Weights of a small transformer language model.
Size: 16 layers, width 256, 4 heads of 64, MLP 512 GeGLU, vocabulary 8192, 12.6M parameters.
Architecture: RMSNorm before each block, rotary positions, tied embeddings.
Training: 344M tokens, 10495 steps.
MLP neurons of a small language model. Each row is named by its layer, matrix (gate and up: input weights; down: output weights) and neuron, and shows model dimensions 144-239. Each number is 500 + 25 x the weight over its row's rms, rounded and kept within 0 to 999. Numbers have three digits each. A neuron's up and down rows have the sign that makes its largest values positive.
A block is one neuron, or neurons of one layer that tend to fire together. After each block is what it responds to, as a language model described it from the Wikipedia text at the highest values.

L5.gate91:542503537445508504509550514483506488511488499486484508444529544498510560514512516466504472527482501493536480488509517490532550496437528516488518482532493481508493560492502481459512536426527498539481485538505474531523516509491515496492525542497479488457485549516506503469465547446494497502
L5.up91:490523510486509505513484455499504516474497488524517466479465489518496521516487504466520492525487482463497480485505513516490518528551522533509537511483519487545522544467511515520470484544464541482530470454536476483470519473502457512483477464495457510507458473479533485534522485503456507540
L5.down91:518486491426463506526503469532445498516497494456505483504497537511535517524512530541490510462501516487485456525475542527538516494500516522491521500506517463500492540495551519474523526499523449473456470496477477502499488536453504500480557553528496506492501546486468510522491489469526447460
L5.gate117:492478484465511497482494468491519499513506504453480460540509512493455530513551448488510511506477478473492463491506508525485514524515520519528514491537499524472524495512528480499478528496537499467526513488497479457479463511502477455515520482493507457476453451485509485511533523516530427530
L5.up117:535504518505509543491481493508544467509519538502518466491472475479475532520517468483536472487485470517496495470518510482533476509509478510473541503480466483440462513491494499473472537495538479487455492560493498500507467556516511488535488509508485513544491515508485515476496516500524486473
L5.down117:488523516462462496536500480494497516514474466491472470505467482519520488507486524478491508538474530506457463530515490497496508487538516488501540496560546525519494464503491497470486474469542507471510484515519498506519499469536537503514496490517524496480467483476500485514510456489527394499
L5.gate227:501473501501518522508516533502527501488514492492517460509537489503505498516490457500516508548505502494487466495514516512491517482462463497483508444514501479461510476489509482487499451513503462450488472479516568506510476483455452475435541523461497523492452474509497474491522559472501499495
L5.up227:473484526499494505478503469488484504511542505512547522524556474467509466459485472487485464515496566523490481492533529488521542510519460445490461482457443502489473466524524533503496517505514482433499458516499513521486469451498518496473503494492473516467537463472499518484526547495508496482
L5.down227:488506499496526484536544492479499438485471503461484513500486531477486500482529486517486489468459495476485501513532494483503496480526476477467514466497464462520473485455492465473514523504499504480514517530511521493496546490517510462494506521493502467492492508486497481517455495494553541477
L5.gate433:522470492507466481528511470533511501517510511466523486521486527491524522517469509494467512488454538502495488494541536542528538527487476499477515491451497481496513487519512534502558512510499499524503509546470503477484501492459485525463481539515520526484487500474495457501483502514460486555
L5.up433:507497500482534474509529495503485502504534510495504499524503475557509508530517524532468499493477531499508480523491535459536528500505499473464455503443482506485523533504464474490528504515489458480505442503478539547506510509457495480505482513505558489487470507422541497523494539493481427514
L5.down433:542466475495490541481484526523480501487511458474489499460500547484488499519484546523553513478511494509559509523525490514470472515513518494452487510487501490478506522500505516529481514484489523486492549450478484456552486504489576479513534531518510488469532502470539513493487597491491496491
Mixed pronoun/subword unit

L7.gate130:465512449469486518516481503490487475514508506502517544484520462469483478434454482488467475483494498472524514482532496496506499497486530456494512508481557499513526487467472474486527487525467474527494522526488481474487467488513481526491523466474506478483490502464466470465491542488557539509
L7.up130:493490497423463492514509539556501487493482493459515514499529492507504499450500491481529514517520498514488485519505525501545471503468511507486478535454480518528497502521494493504478539491519482563496491539522487523464514478494500476513495508507532459475484529522501504490506509511464470503
L7.down130:497550473479508525501488439487499491486519492482453533510489525498550509523479539468468463529510503499513508492502532518488443487536511492489521445516479494499517499465505461536475501520499552466491537523539497498477469472475474492505521492509502534467534493514496505511473470471535466480
Possessive markers

L7.gate93:522502515510505504497512506501468494552500451488478488510488520486515502546520501475498536487464508512482429494502499508495467535494532500522532508492472481486494522503517511479449480446513512481514486501528463527474494506536508478520521484489512492504473519459567503508505519492530440511
L7.up93:507489493531506516491510506490484473464520492521470493533511495449489504496468502556504504478539507509531511534432506471468476497481451489469524488495495489496453538492517467510534513489545498504496528462515528496515489493554531441523450483504504495528450502438470510509517486520488458516
L7.down93:472503492548471482468508528481504487451468489465456473497500538490528506518495534471495471513470464505468512549506494510502530518522519503492535516508515451520486521495468482492516483507460477513481492506496498503555470455488518523513473496486509506469495538489499535446534483517500485550
Sentence-ending periods

L7.gate219:511548459486481513493492508567520518551481541496507467536493444475501482511529527555498519543477509490487463499482501532496523503512515510503482516509522535498506529492490510522526509487509499528532509497479491506456495514499538475502503448536502490506514523522498459496482513516504501517
L7.up219:519524543465477502547506512538478497526439539525476523548496487498518517493529485511534477468440483522513471509499452481497468486490536548517449518488515530499497512467520485513480481505501524517534555476470507483503531459498521470488524472501494476491533517525482488496448489491482535497
L7.down219:477579510518494478510502521512551443539492555501478487514484535483494480515517533492496509468511487481534552473513419497530517466514487505504520495480481551475476483520501457479471512491480520499500496476475498513465471474513495527514469476513507500482550477531523483469483496497532492549
Word-initial fragment tokens

L5.gate134:566523519498484536515478473486512503477510543502534514496512518488505484402416515474506483518468503496479485465511520473518510472473503490550490521478487499485456496509463464471462474528480472492494480511471492501517511510514484535507483492498565517521517480513497529502521487496476479522
L5.up134:538506514495482514475482500508487457490466526539485494485527470469472466482514516545507523500507467499503490515522491547492500502490466545532507515516509503445485494460474462499529572502462520466545492465460481519499497518490520526473523502487551457534513486466467504483507498476470540519
L5.down134:501495493500480482502523487494489499492525533520554578503472534483513502514469516479482477488425492455486513562524516504531461472494526480510526533479460534493541458489488499462458523498483505536473496510497505522509512487534457530490501523486512493523473480542531517473507492487470444536
L5.gate159:516469542483510458525497470498513531467525490466483490454538518501470487418503487528520504510541480440527490505522492470488500485521495521474543480491508526472464503468530484475506493498505499529503519451527527509486522450494500514520528502479521490532541484459463501533515534512473509498
L5.up159:512510528481493478475484480517611540506524463445504534513517533511472507480495482528523489488482496473480520519505445498517519496460485495490526494515518515492465494554498504491504479484467481497512536453508512484491502507488478498523494477538506508544558556467490464467554455495463488523
L5.down159:485475507500483465498504471497479534445484533514485483509426537484491479456479529517489520506514493480479495550485504468496487489507533507516493524483561541452528512460517503542490558519471505466449506549555497479509513490518500502519478515488554493475465478481473501517504460498518471492
L5.gate447:508518498512503454495461485500541534491525513503455508534494505518502487514476560499450489434527490495524485501470508497504521495475535505495515451480507523503497513517494512488479502497462465461499507522550488524493503502458462479528468505492483482504490494505503505520487483566520475525
L5.up447:492540486507500510476475513507497524517506473481481536528495493495504523529502557518503503454482481490527466506459500464493514512461544530522497495488478505523511510532521503475482499529497514506495496479485481487516475517515523439547489478506523511509495499509510519487484505503505513473
L5.down447:531490551480504512518513534452485520528497511462497544501490511494481535565509514470487474507470495464476520556487528492481506530469525493510517552497521478466532497527504491507486515471463505482473455512508497501506480484533474503496472535560529504505518551500503466486488492459484432486
L5.gate462:502514482477507490459483517472493529479468510523506497520506491523478515462528497452462488493501479504525456484507527510545510483499513490508503509524526506463488461490511469491473515519512509534504503529511476500494509517511478502575503529452519491452535489495492499460548455503533444477
L5.up462:454488475498492517475541546545507498476491525484501489420518489467495486501446518509514520527482509492514483507513517462464502547466498531467496448476486490504494528485497514479524481501463530490481481472518524534522546495499507529490509497532526491528544507487530509546528509504491499485
L5.down462:530496456507506493495480508478521487507490490489522522471504514515507438484503469507487514477512483522522516519510510506488456537473489501487509494495517500519477506497503509487483475498497471530465491468516551523519525445478518521545550454531472524489497536509557517505475516516522547463
Wiki-markup line breaks

L8.gate112:507540473532501497499501470517516450500461489499464509522505498524479503507512490517477504473499484523466480498477529525516494486478482533520479527498485465548513532518495473486458471466474557462505493491500514470500534515492467459478525496491531520505494530507479519501519454525518489476
L8.up112:545498510551512483483525444485510478534487496566493480520491550526469487562452510523502511508500509476510541495520456539468505495478525475460487448484473496499523490483537502525496487488476461530448480516486469516482527478525503499465498516501511504491511512487513499470518484494510518506
L8.down112:483506496483556513498471484499514472539452522488518504469517536452508488478533526482487504516497438521502478492448482518528557526533465531469500498491493464504524470513523525482475517509480510483470436508494542483526505506477476512521517480497507474489486474526492521542512519527525555484
L8.gate162:504508525545488533442514483490485487522477558476497516506518545493521484537518493486504492512456497510457516499487474526511523465478490493514505538476516505499476510531450478486518504518509485508484514486544483538569476514512521514533505468489481486541549519503510497524521493533469405502
L8.up162:522483485501516526503536539468530536498503534495530554472480508499513512508508476508512537454478458503537478539517527501478522525472500457495485471495493507505505443448467484506464486503513511513472501474496530501513543519480499511514472519476457485518493498483526487470448460509532497525
L8.down162:520489503476515519524482522509523498494508523498509480489510480519472531522459470564476450513466488453489479529499500537511508524498538493515440509441524530475491554534491531510467515517517511488522507540541512539475522475492477542479488496511482488488527459502509473482509514499496481495
L8.gate235:538478533537521486471512505530501480482538503493474495472505485513526522512536489485515491497513455518480459526508535496481474525485474520498453513480473494534512507519442468481470482521487506510518517509505514511518503539510502467483476504543495502504490477413550440493511478484457513506
L8.up235:537488508464482513493533492482473502470537500503530504479476479465521489496452525480514470476468520511485508478504496520524516518481534508495499499473491522490490511479504503478477506489509504507506498500505528474527537532482496461498493533480537503495496484511498481544470497462508508548
L8.down235:519513508500538505493510481499488465472500518504544547477522560507525481472497492470517509516498476525443483500447507524516526524485513501505484490490519553465543474476506538492533442499505508504496505536457500480494508488478496443540485532494504496499509544487481492492507474496502524513
L8.gate301:458516525468479553472551507509502478494525515513560476495522519435523513503542471509489497481499475495522464493507479489488513507528475528522483489476463470503478537468522496529467497524509503476503489499438497517511495506494442467499503529434549523513492506522568490515507492523478454480
L8.up301:447490526497544514471476503482468493493494538559493525499499551503536498499513452482545509552495499486506472556481502505465484543500506509486519501493487520499527478521491486483545484531522503509512528517539508465474477494485464499526503472519453481501518518520472486518505491489458533520
L8.down301:482497488514471498473487497513500486506526458494496516471519471511508487532528554523502533500503523498503495514515473529444489492511525477487452416484501489523508491499491531564435509453528496492508544501493477466541533489466511478482526528461489520497505473536525514541485470510478510545
Word-start fragments and intensifiers

L8.gate259:493504482502491531509534512487513502412487540513484460499509515484486533451502499520506514493514492506503466502494487503491552529486483517515535495502450520529495478505503467539493507529486495422492495472517513500508527461536519493464494462466470540466476503463470469513513494493518491514
L8.up259:460498487500482523520498486491520456507538530508526494478471505534479482540497508453501467500513472476534484476513481488512523519515496521500537506511492502510507513512496487468500507473513529488466528499484469545478459501411480511511481488520501525480519522485536498499475498473509510492
L8.down259:491490505504499474546461532503516504512498483511506490515505485528510534531501475485485510501505502450484524484499526509463496496481480478458515450481498482499460513533491488485490484522496473543482497484483481476475476557448458499483517488498477502505499518525504444490492504520478519486
L8.gate268:472529523559481486494485512477496469511540505459501516486474511458484513545478481493507496480454517508563541500548484534533520549463491450492502495526481509491500517522544470492481489496492512489512503478510524558477485516524541498530511500477432508502519498492474539465490488490518445491
L8.up268:473541544470491506488482501527496493498486487500496483504488490513519439499528496538540514472520493476526505465534511542497503542480515474522525454517491504528492452507513538509488503481509474525554553477502500496496510490519505467508555506524465535474519547478490481497443514457495485529
L8.down268:492508478449487507543493460507529550517497507468536518521513509461529436557493519513531512510500474452557509532483474511472475537504550544505479487513516502477473495518500515529475476480503492496513535507441508498486458498470462493461550483483432492523492459513502489469533519517504486512
L8.gate322:528510477541466515465514506501492505551517519540471481513492523490486489499539499511501576467493479517514494501508475525524500459476491520546478504501511511535487507453509486480533504503479482509486533498494531481466518485534476529462493499480482495501500462494498493467465508547501495501
L8.up322:482496465521508542481520528518513486478525505564467516503519527499527495486499502488504549486517496482514468490474494466507477517500516489537486502481478484482493502507477437500519447482502491445512478510479501469488488523542504474466551472539493507497489456512518458462471462498493455531
L8.down322:529531508502490512500483449487488453575483487478539474437521506527462506549490462512478512481530501519485522519487502519495478466504495493475489549522524562530525517492468502532503524448490471460487508496514482514526490503510492449555460531556490489540508547520491558517479544449517488493
L8.gate449:525492483505483503504494524546517533515537515481501438502498509525533544498482489442496473551502539490546488507533479533481477523499518492515454509515488425523512488529504480542477494449519503497507504445482514545524505499488482519452536498523531526522516502506474487518509510508530490467
L8.up449:512509534478508470513524510522524494514461503479499488482491545474511521514502538468510506483483477514539471496501512535492504528528506467488482513544560486529471481528483519555490487476470512492499554484482512487505528516523492510536474521501516480500487484440510493481493536515504482461
L8.down449:477462493501499494462478518507535516521512491468513487512543491459453523500537507467501538502471545530511463492501496503488544506493528531485497511517510489529516504498507507518529459574457535476485567467511506532494502503472544528455488490529503555474519507526533498488500519508499485477
Table pipes and mid-word pieces

L5.gate37:488523523457491529500524491505513524526476493539499444499471483483523495527530472494441517489510491519538503494523493537488518474476478523482485500510523557538480497496550526511487528496559535509518521508457505479470479526521475527471502540515527500515502513472505524499525488537485485507
L5.up37:471490467460466502525517486505476461504483514507476471529478467520473523488521502529480470492498486530489461481475458543539460490475497492515469517478512524501532495469483507471527495492480492506499535465477504490490464516512526525503506518488557499539506515458481477511513507514468528548
L5.down37:508517460506499486518517510535528503528515542525527458478488523452502467444508487496478523487490485475510503526522495518471529520506507519536476481476510539527502499480516484508507513492493509494486496504506489524494509478503475502490509532528504485466477503476517483515525509520489486526
L5.gate164:464489485513519481562492505490520488497474461531492493535565546461498509507521501459506484512501518488527504551466522519525462480459509550532520478491473505516505511533515474445501496485521515509477527478484499488508533552477470520525533497517531473477532524480546468477479501490508507493
L5.up164:493516520505497495546486556498469517485514536561504502535496513522533531430462494499513523525493491517508505526540516518475514507503541523524508518488535525496553477537488483449472476545546523483491556515469503502515481486487497500524506546499527519509483525496492488443458529514479449446
L5.down164:453474455515479459531505501530502511506494501502509483499517479459535494518489478492516504488517507469488501541481568489539498510483504489562516478499460500515492475540524511468505488476489516491492565476499510511476493522528424486506519470530510506469518485479561498531474507505515514501
L5.gate252:501497476479491479467540482543504549491504513496502498486506514465493515489516477487460488487481525542498474495559501517489503513499493502498484497485497525473502490506535487509531516488477439507501526498504519540549460548508523492514528491449518497445506491494529520485495494509513445440
L5.up252:494520507481526505522459488458551487481489538497470501476488481506523456511538507493547516522490475499482520522501488449508525512470525530480506492435484509511530513517524512520459475516492515551516489487494493454521538471519482535481500514473521517559486510491496481507488507500497506526
L5.down252:499494488526450511493527497501456480495475546517487504495547479449535481512510531508493499454512496532417458502552504505480534521480539514486519483526515450526521477470520486512527518491493493491476550466514510510511497562465519517486487472484527502474475500433485491483489484536498502516
L5.gate487:505520485538469516523559493519475543480522502454438507569481438481505521502494482480502489464465503490481481545476493536458516481434428547472510496486499497528491477514508503493549494511509494500478531524424483506498524494565490515517494511496515452512498474471523512498479496462499488508
L5.up487:515513469503461472480478504497525480523479458504486512499513517496469514494499526497500524510487485481459505473539506486511526494528512507486487491482494517525519466483469461468498441464460459499471509498511509481488505502534478506501500537531529455536512536508537498521463513492511520524
L5.down487:495535485527471481496503474455457506477503522433493497539501474498480508501480470485532472533506484511473534464485536501498528507521531515521528495499516531484517468504492470501513476534497467490450492475493514471497472467512501507494467493508526489505459513522494480487434498490490485544
Word-initial fragment pieces

L7.gate380:527475417477508483508482479535474495497485472492466538487526470505468509495523490519544514485522485482518466507516533479524504505511495522497489482541452495492478540511481458505502497473472512508510506538497475521464496490515485494501476519517494461516489520467454493505502494459499511518
L7.up380:495498474508472508506496538542483522513471488475471539545542497522472513474483478474508508479542463468515488491524509469479511536468518493491502518454522571505539467474478491484470473493428494454510503467477504512495544480516480503536545523478519470500551483498476468496558490479482520495
L7.down380:510446498468473469489476482482505520528500501529518498498469477510489492509482465521485504474492535483481552481510502473515475512498518554469496501499508480483484474509513490550508502532490512501465488553478467496510501472498463499536478494508496526519484511494507489508456496522513478539
Table row boundaries

L5.gate20:493505551499514518468483492481535481478461478491492483497520450478447483477505488483559501526506498446510506516545486540536508509516499539497530493521481496544511499456474541581472505484481473486530481529499486480531466510501475489507541497490528467493503478463503467496506519496512508539
L5.up20:481502547510510506473473503527484523505508485522501526520500537494485536486510466520484505499460506484523521448525495533478518531498484523511519500518516454476480500461502504493516525476546492524469519518527450496536496476526493511494504482519512470505470480531505477495492501494546512500
L5.down20:418533483497489487478480475496523495487477480494491500509530484521531461539502516484518532495506486517507503489520524540470463457521512513469482457514460485550484516479468491524442503477496469459453513547546477475496502523521492504524504510521500467507531512519561517508538473526512495502
L5.gate218:492531487449509494491521503519549483480500493514502494542442498507489487510541498537485497512499496505448494490526525546493485496516516544492523471492494507481549511537473508518487505515475528508491542494534537496449492501480542509530526451550509517533505548502479458520480522475572510500
L5.up218:492489461449480495494487493533526483459513524466533538471516532507508477497533470528534488520506478489511488504485509499469474500557506499494519502514470493513531510526479491525511467520469505542496488474509482484478524493465522494540458484482524502491511471486471509518476548504509481499
L5.down218:511472514460449540485487493468520515460485465435511506552499475500477532534518519490495526521489492495473489460496515466499510508483499494515500484514505517476511511512457497505472492456453516536479494507502454516520496502478523493516507549525488505442533536496492485469541499485502463481
L5.gate219:475525515510513497491509489473485485532456527481516529523526486516505489552510487488501547497521476519480475487515475490514517513500490502508460495427455473507488501480465514564498496502522574505460524548475532498500459547496521475502521484454530475486508533480497517456553506503450498480
L5.up219:505547527497479471494495492477514492487535523467520568499480555478508520476499515585514514517474467527472499499503521497522511520496549503471492509515501495507533530542514453499475544503521486447503497537491512474540454495478495478516460442514536474469511492473514508479499518500523514501
L5.down219:528495448521485545486507485476555475490546467444523503472483494463511498541484549514535487483542492486490488522512527476499454505505517526502518511469477519511491491530485480502515535515492509496553502562484493482506505484498485516529505519493515511525454504515501470455529497514510510519
L5.gate443:495505538502506484508487473500502460540455527485478473517548515496519560484489478496503510499491541509540474465502488492538493519453476498477474538465519448514445531487508480537483514495488485517514553498520508536488514511530491530524514464506500519509519502451485497494499527493478472499
L5.up443:486491452450468496520510533464475492528440482507497499495527526521543477500492506506465483477471537512478509521521472507501508505472477496430493510492504472517524491489480474519487491508525477528489529476490543531470442496501500515511476497494515518491502497488513486480510547513481472476
L5.down443:498489505496473464537483508481500509458482502481520505472513508527530524514486471455497483498493513498542511491492518511510448475498457499497456502490498492506510522493489477519485496498496544489483552491472492465536507537487489461527490490461503488544498525477511526527515515473499492533
Third-person possessive pronouns

L8.gate45:484481484480529511504465512437522539530436477520548503527520443518454533464510505469501491514499481473516533507534476495483503487491472501477477488501524459448461543488470511536461516485530546515534533518485479456498490492535441531546525493491499500536479508517523510484447512465513487493
L8.up45:464504473449513456476492496525527488537499508494502523502515493485483561515485493509515537511492526497452536496524462484458503487524565490534509488483496511443496522505530494513503503501538578489513492482491468444539517488548461518516490495504520503516455512495498518529490506464467467499
L8.down45:465508497489475523513556475496490519473470512520492517480456457516495432500478514485485492526521475523517539500504467512460467500508521511487447487522538486498516537481502514507459543479535521523468515512510503479495460529484499479577489529503497514513477515492488511524504494455523530507
L8.gate67:524484514514525464507497460519511528477529483507488503471525508513481522507492549461463501484486467507481517513513514444451483525501485490475509496464492470473521528486528486478486528517512543500540513506530525448478499516503489475516515494499530501528508525485509509520509535458492511519
L8.up67:494503524485483523487484499526567558467507511504501537509472502469501495514490541470535517488535471482482486500480498530475520520526509518508431476473482513506483553483484484482416480456535514528517521506538475456510480489527487486517483520476494474496492506484488470510484509501489515499
L8.down67:514524553540466486553545525513520515518527527491482491513437522517497516500483533535478462503517510528542531509493524511571510498501552494507513494474503501491505468537478476500489516459506494488473453498467545482494471515514451492514506491501503467506482474489498476482507519526480462510
L8.gate86:521498483525497503506472504532510533530535513507543508493504498517504476486502523465521492503503510456508514525519481492550504482500514459542522493527491533519488521496512517478456520509498521449518523517526522464484516496489496482509516513474534519503532464480457478525540472519471524505
L8.up86:527539527527486483486486455443507530529496486494527489518498476495463494493511483509522477471517517426534546512493516554544484488518538478497511488527507506506517550511502479539497496508499507492538467479513529504525490517502471459484496533481520484508481487472517495476517515471492504495
L8.down86:491498498511499440513526520496500495453475496509531509494430502522480484488435516478467515515521511492454471509513497466549463447523496535533508497524499514476514496488512516529493451507497485505458494505542489518509452516518476472507508489488521497547492498514455482526545495528515436522
L8.gate254:553531488499513504492466464482492479528483543498491495485526513489466492488515486445503502490525516527521453514465484496496505450508495446465486497506487483480460482507514546475460524469538499483501532535508508535527487505470506490513493489536507474485487492519531544487494510471481522478
L8.up254:492545495500452534472533511474479513473529502536519526533514515460486474543514490496506523474525437453521520541511461519516504486496482484490490489554503471507469508546491495480494537495515457462492520470523517551520486507554542509553536494506471482478479527518507507531478522466542524483
L8.down254:459503482577477504512506489497489502499464546534530503499471505495476526464470510450506499480491483515496485555519492471474527436507520492506494497500526497489459495523486482485465530448521480472545477526552492542505537527508494496452509514538499497479494528504496507493509418489531466486
Parenthesis after long names